config.yaml
activation: "swiglu"
tie_embeddings: false
init_std_qkv: 0.0381
init_std_o: 0.00882
schedule: "wsd"
decay_shape: "cos"
final_lr_fraction: 0.0
doc_mask: true
z_loss: 1e-05
steps: 6347
MLP neurons of a small language model. Each row is named by its layer, matrix (gate and up: input weights) and neuron, and shows model dimensions 32-159. Each number is 500 + 40 x the weight over its row's rms, rounded and kept within 0 to 999. Numbers have three digits each. A neuron's up and down rows have the sign that makes its largest values positive.
After each neuron's rows, "fires on" lists the tokens most often at its 100 highest values on Wikipedia text that the model never trained on.

L9.gate504:558504506468484530520534516499485569512496508506480541456489490458541544539578490491464459508462430466464486472448450469527532478530536487518478519501438459453547476459493516481475525496486517520481376452470499529538449444495498558541470462547504520445536485518525517486537510477520528576517569445579545484475512512550481491527476464544434488441456491491438509490492545445450390430422
L9.up504:476525487467532452574484464524508500437483527512496631523464524508471522465522505520497556508490549460487496462508427447564523517511563480586494509499479433513491454535491486483542535508481566426562444507452559608501488474470472511516479559497501496525529518464464553436500549534538505513481544522474482454517505418571422516456498493508554517484521581574423487486451512457501540425540
fires on: " |", ",", ".", " named", " Prince"

L8.gate41:523468467476507414461499475519461521567520477515506485522544539499488555481573467502453499396552483525508505502504489492509490539483487497503514504513500491603517367495508597532505436457447467472511474390502444527445524431552454511577532478560455492622488562476505510524446537525521472572551497555544430453478490471545511487463553578520499521494526544476521458483508478492446495486458
L8.up41:535478501492624435581489540571438577503477516446538466468462417477442538450495503519534503399495608508556529492598487533542548510463542561538545562450486393523449455502511497514467490500404459452474486544428509580464514492470517518565511500516500500464502497494494519469492522526449466460505524438451471511534477402502528472581540549531520493505522504472506467512509557498462510487505
fires on: ".", ",", " and", ";"

L8.gate237:518563459472512504472549473544544518455469495459550504492482530477563533489570528546478527527509491573493493509558506491509568532471538518506448569478503452595534474518583525485525539450511511478476504410528479503567504452501529476490429492536508556538511448431480489418455539556542520526465565548510443493446458523532488531489525499448451543547562544485563542448424486518554528503522
L8.up237:586495506452487493481481553547459516511550469509502549527554466527512517530573480485455477513447546511478471458535466497553515424452511467483514462534519436517540555552468506529535470495492577466542512440564528457484459484513468515464483503532501522528528451480515492474465514531557587476416556486468566553469456477481519538524473502488469490491488552465518517462494419447514464523449
fires on: " |", " Pld", " ", " is"

L6.gate122:477504513426585491475468584524445529510405508483551499564552512408479526554509511483442497438509530614432483488492466570499510514475502503509513515525471548547523478467545551480505496589437530500499488496510525509572537496521535618476487527501456520576532474486503519473589556454558488508513437496516511509513555517508564458495519504524513561442516483476552485572448491529508492481516
L6.up122:471526445448579469475458492485506542508427520513552494486553475431434506513498467508466509473508494556484446532452474570503538469510480468453542568535416497561517486456491495473465544536467546533484501519505507525519521458507548629493537523509518532570495507473454562502473533510503492543542494472492517484499541515506524452505490500573445574429565444403586486517434475449501545472531
fires on: "=", ",", " |", " to"

L5.gate219:468495531419562538512551558426432471471497556445496473472499485433500470503559543478495436565562488520521503567471531487513481492442540560466422488449504486508489481501471563455512484480442501480508515442536529526498540544442552510460525454524523526479482593529454443477431573584498457477541423399533511550523478437478498491473467493547483449552521561635495535487531468428469540466577
L5.up219:479475487502495527547495506518490500512489500534557515483483485569446492514544592519486481529479557490477463518463483576503481431514456475521487515487517510516480497507421493477581450537517518358498537523473551450503502498533483503550513563467514548472467589483393478499453497537547498504533476528518457475584515447443513371509451560484533461559491540492560546520511485477507460483529
fires on: ";", " |", " by", ".", " of"

L3.gate396:480516482519461547546468546510562495539405474466507462454490514492494459553479461451592477453516470562527523459608474472496502538456482570459445526466434470558555459450496472492533468464463472558514520501543565531535544567491559499457479533529492521475457485555489486479492551523511488558438493506478474527566558469577490468406511492508426443507503478494519486541457449483501565556502
L3.up396:478468473511526434497502461484518488490440486500513530481554507509486569524533475519493493529456502543543500460513497516485505416411462541476540529417545532454524533496441516512501499525501534447477501492502486516535521450470597529458441481430507490504518467569429523407589491448492467642518532479478525518559538475510481533466516524471524557485549506498518571553473513483462531461487
fires on: " |", "-", ";", "mor", ","

L6.gate127:497494555536492556496511559534475515390530510544561488488583544448512454512479509435529504463571484533478523481509559566453444504544518579429447496466463534500558481454507441599607506543511528500553517468458533464494478555555498434550460470472530473490453550514478489455455509545548456476514438459499503514503501494492565544557519525519561465524423489489528429458498522434499561425573
L6.up127:466537478487510463429437546543503537495460506493597548501588446487493402480460528464440465479494577527505493477521498534572529499469473509518492561517411466533525466459454479449546508464543629516505458456587506447531473467533596445435477475505527495529524549513549539409478552533539449504522466528528510526473507457499497491536495408470525513489487464550537494523500429468549555504535
fires on: " |", " of", ";", ":", "-", "\n"

L5.gate229:555471479440575466527565521491473482451532558573413438479564525575449571518494440460403458523504525467557448491469493558489518474530536522489501504525557494442464480465504550507542462538528437472490437507513532509464504542473544471456457556508562557499471452521450484492488463517479476495460510486536536517479500432546490463475511513507543493447535494526519471513461444532511485504486
L5.up229:482482445521570453556502556550509488550533547560480405492465509546506550425560481397552518506418518430564580480532516477512471473589465464452472493552507481482503516467422522504531497495460491441478461518428567542455547526475485431549511539542522482524475485429460548567576477528472457546466493473518530452526564492461506472452467520469501483554539496568518503519511509457579443455529
fires on: "'", ".", " |", ";", ",", ");"

L8.gate302:491416437535488469473469461567497473424543488419481566458587452479446531524479549514508493577506518537531463473508500518475543442483475492545562487373435547508470503493509429520515535496445522463437514472564500514534553508491463504515449465456538534481483558443537511524475532497452533510476471468548420459531470527517457497545575481490475488483455555481439511449451501519575508554524
L8.up302:500423553512472464510438500555510455478520528440472455526538538533476514455523460514454517498555509515462542463545463523421430497523500568529504486451492473521497458401532551424472552468444505476471526561474517553431523492493466470546465514554529519489562490472471537505481501528516513464456490517402523480499492572488478513538529580513443439456425479374536516408496534518506472502472
fires on: ".", " |", " (", " and", " or"

L11.gate203:506514416509428533518511567435565467512473542497526529457492474507491531501552537507534447521472456468565459446461553491526494469482536562551459478429509474447491479455586538531531395489439582527502501479534498490545605530463481534514459518528469522508469525551517555486515504532533544508590491506524515563442525536493537589495436478504539417512520485485504575530516426528490538440562
L11.up203:470505481475497518490511525465484554528522366470477517496504420510493520533488524469499488464512546545552481540453491525513472496584418526462495494556580570489550524513573469413484459494493494495502525552435486563475468476522547573591474500447526507469518544478487489537568403548475528497527526505514467479523537502503427525533396520490513463457540465569462567522469442487443457536434
fires on: " |", "|", " the", ";"

L9.gate480:507446479519610437461463539483507621425493491519508550480536539559498482549413524450427475546523492512546483470517554464449472455508474469465470446522467443519497578518498516534577455444487445495528499510513536486507493531536514495503455538495508484499484490461505458492471550482422430548527568467528491561481449511565436473481467516442466587576513519471470539521559474525484510570502
L9.up480:551499479493559459482506512562519438470483512509601529458469573481437455497448500496473558515391530506424468487538532498428463483521475502516502528519475519477485529484464509531529478393475505507463472548481542500454446520497451538582472443505529438520527471524497585518587512448491510522472490600552472485413446547514548513530462495506480464524451493437508504430475486570382508514496
fires on: " |", ":", ".", "1.", " of"

L5.gate312:529453487473447462535446492505423471492471515423535512546556480430497456532500506481445512485510472532519553476415425488540533489528533491512487459476509477503581469484473484517505546519503470485449480484500500409487432465543488523531535467442535572482532520494519442484506522489515569514466470488550471459493480530474540516564537513538476487545509519593547473506475491496468489493456
L5.up312:484496485535564506601508499422541464517411443553520452441428476556522526502489552546435476529554591451487497444470505536487449486484499519498542428538529482445551525455427566507408473463519514424445549505499528527521479437483525546566500516510496508500500491539419504510502494533459569498554529473473545494493475567408486433510486492556494485474501547512521493518539539535473531488499
fires on: " of", " with", " |", ":"

L3.gate267:456496532447488390462460496505485520489507421514571473504548520535470481507568505439537501394565474473597496584482499472460424552525444483447488490557439458523450455537530543486587535517483421509473509500532473612482554493559503496519510468500425462471492568459528537514563537419498536451466469498445485461482522513494589468429448516479493503434466497494498497480517484523493527452457
L3.up267:547520507483487461464519387550449562550492488489497519441464530481509530493472499467457483482469503634537529522504474537520490446424499472487534501536554491457539506530524541529527550526490437472565587439516561480431521445494541508485587533535493520496522477526459557462518404477465529559540504475546533453455520533498484501491543543523487505436493515460474515478517530560435513486471
fires on: " first", "st", "t", "s", "y", " First"

L6.gate343:510404525466499493585537554469500494547489474528458523505560525486494525545448518509511493508429495458479574488543453494473441459477469530493438524501563512472514488491482467438477498515568533464553586426460511531486521463446439472512500553543470540454483556528494429440516518519509489474433506455484450496529447503498581546492455471403513481501542534528486503464492528541562432446537
L6.up343:560455508458481438478519560491483494541462545491552524575493493543441504478467538512514478508435518490485524522534478527532507463497470544515446573502556513498470503432453485485462560568495517471556518429486541468535466500515475474504508482512516552449482466444514464505432506535574505529432452487507519510487516550479522447459441456457518499471503505538526390521500502470509511485579
fires on: "-", "|", " |", ".", " '"

L8.gate312:478462472486498537501462511511560505497457481503549480587531513432488542481545473499423500501513515600448451524540406458409452455492480462503481547449456448593545466487542468533524546560457515525523537597469526527517443505462449460462526527499506557504583529495547473459416547496484495567465513453578448484527538480505474503514424454482553550525454487502608541438504510476518460454496
L8.up312:494421515533500487511498499574542528416489494521480444464511449463537453499589508557395429475491504544493477497505501500564424438456517508522543520499443479486523480507519536495529579491507545498462493496540516509520477434496459477525497506445570471568574547470462527489524591497506510439526542388503486544480547489477406543559441411521480510468470533487533494521511471459539493484469
fires on: " ", ".", " |"

L6.gate80:527448498487485523527550566509549480477568517573516487488536509524436406509516435459475513467489486520532502529554437556507520488473481433513519526456417522497523523513597523470499531466523482422533585414562438528506505526500477513421423497550490489538563517476534496513505527494516542549525473443516436478449458465502540482423482510510460503504548525528520485499509437507514505489556
L6.up80:450549518384474461495551557481491442462464547538475508452524560562496463399504487499520541519557545574523492458512491494582537428538555434500504600499484509489518478465435545496511565571524502489452494518443490490477476529503479531509460465486509509518548469480487450549420491510520444471441565510424574546494471494469473455505497549517558458482495491487478454521492459551531535512496
fires on: " |", "-", ".", "1.", "n"

L5.gate299:553510460483557458473573511504502478536442529553507524509594472549439457504513460460462450496442453496556517536533488463440523514506481515450450467451507426476521567525471479478534444426494425471590418484575512506443466584479487482451573571497595518420489526513484476476464519530522478540462542470509496454534553453528528487452446500495493480527477528533554497540524491555472476526449
L5.up299:450519578474482476467540531498494462513436448532506551526453439464493492441506540498431513478502490539438528508486463428499584505491550506576496497561442454492564505491456507469562481528475440482548530554490528445544442504470546474505511507540543448557480529470468525381550522559450474459497501505485489448486569545537572553579523494486540533507494505464466485505432583493438485471494
fires on: ":", " include", " |"

L5.gate136:505479481432519495466492526460520505488465513528483539405510473525512510503577474567481529450461478482499484514551542440561492476524484502563467389457483486433474521521501495554489555437485526484507446520471623461519509479439475494529477489493616555480505493552501480558456562567582503564530528479474477455490496447547482505400475492524515552531519458569524530475466575490483435485505
L5.up136:412548533500474540491472512513500429473516532448435535462483482507555447474505452571437489508489541506512497510443554497463489558518398471492527567497580520477537498582502469536497443529519496444468532413440568493540500444503566518469475528473565426490502482420477481572454497537488550527524506461500610555456454482481530553480468457465518487503579487488480496485464575518570539562468
fires on: " |", "'"

L8.gate366:497480513463511539568477523516552448461577432496432495488528464499435555465555516509498501479574492495555482571575440507445500619415517579510430503501525501472509542515439551469479515470452523522527557497484519469532574547525559493440458491530467516540532511473566479512552521526492497506459543490453439458452466546474476470392504463486504412501469472489465525464449497511488487523486
L8.up366:517476519499495418468476451541473506460488523498535419434596510575475568534511499556518560516515489527548566517485477462486513479473539498458469558443505469505493491509476498519499429484458493455545519463536507558522509459600460530497472573509446515524476511526572527563481580514451460538497451492470460445492466532468456507484510524451505436468564553450475548541550545504497480507485
fires on: " (", " |", ",", " [", " Ol"

L9.gate192:532464470510500552504540498504490514563487576448449395562618530452414493545475497475491534495504461522490440480599476472492530440509513508534472529491479570546441474465456550531471493482531525592531576516517484462514474508490595551457484463473570463500504456512487490512419506545507477483458521459477441503479520532560550532463448489484451447433451503541550529452514494524561517515503
L9.up192:510457439464506509474546492512499523505498536490486482550529496476472417502520510545511490549528573495520526503466513413564500398472515494578552490526450530481502480488537574502502560436474485497442435589455448493540545448510471569528500511523535458500519477495465520494581439591458510483488400411473482517433523549456471584522495455497450500509548538494453457554535500510559470435474
fires on: "|", " before", " |", " end", " until"

L2.gate508:420501534501500495508510520445573551548520507540501569505460497527465573475528540440479547497472481523536474451530503453563544497573458525500473479524523505423531556491536483498518517515540466519525475538551567463495459477467534425521456556482513559525550465521528399498506512517492410481482412486504486499543585447558528503461468460452477461552526463530566520467459478503541459429453
L2.up508:493501516508543561480471463435569467501463531518451519479425545563500535537521436540541484522577516513451447431527513441526533481545452470525471566443501538478474526461480409497510476491496514490558542477521515503526493547546495531539470557465506477567478529454563531487446454526543538470482461527526532507476513454455514527450615481435488485603526471490484541552520524512579519512461
fires on: "'", " could"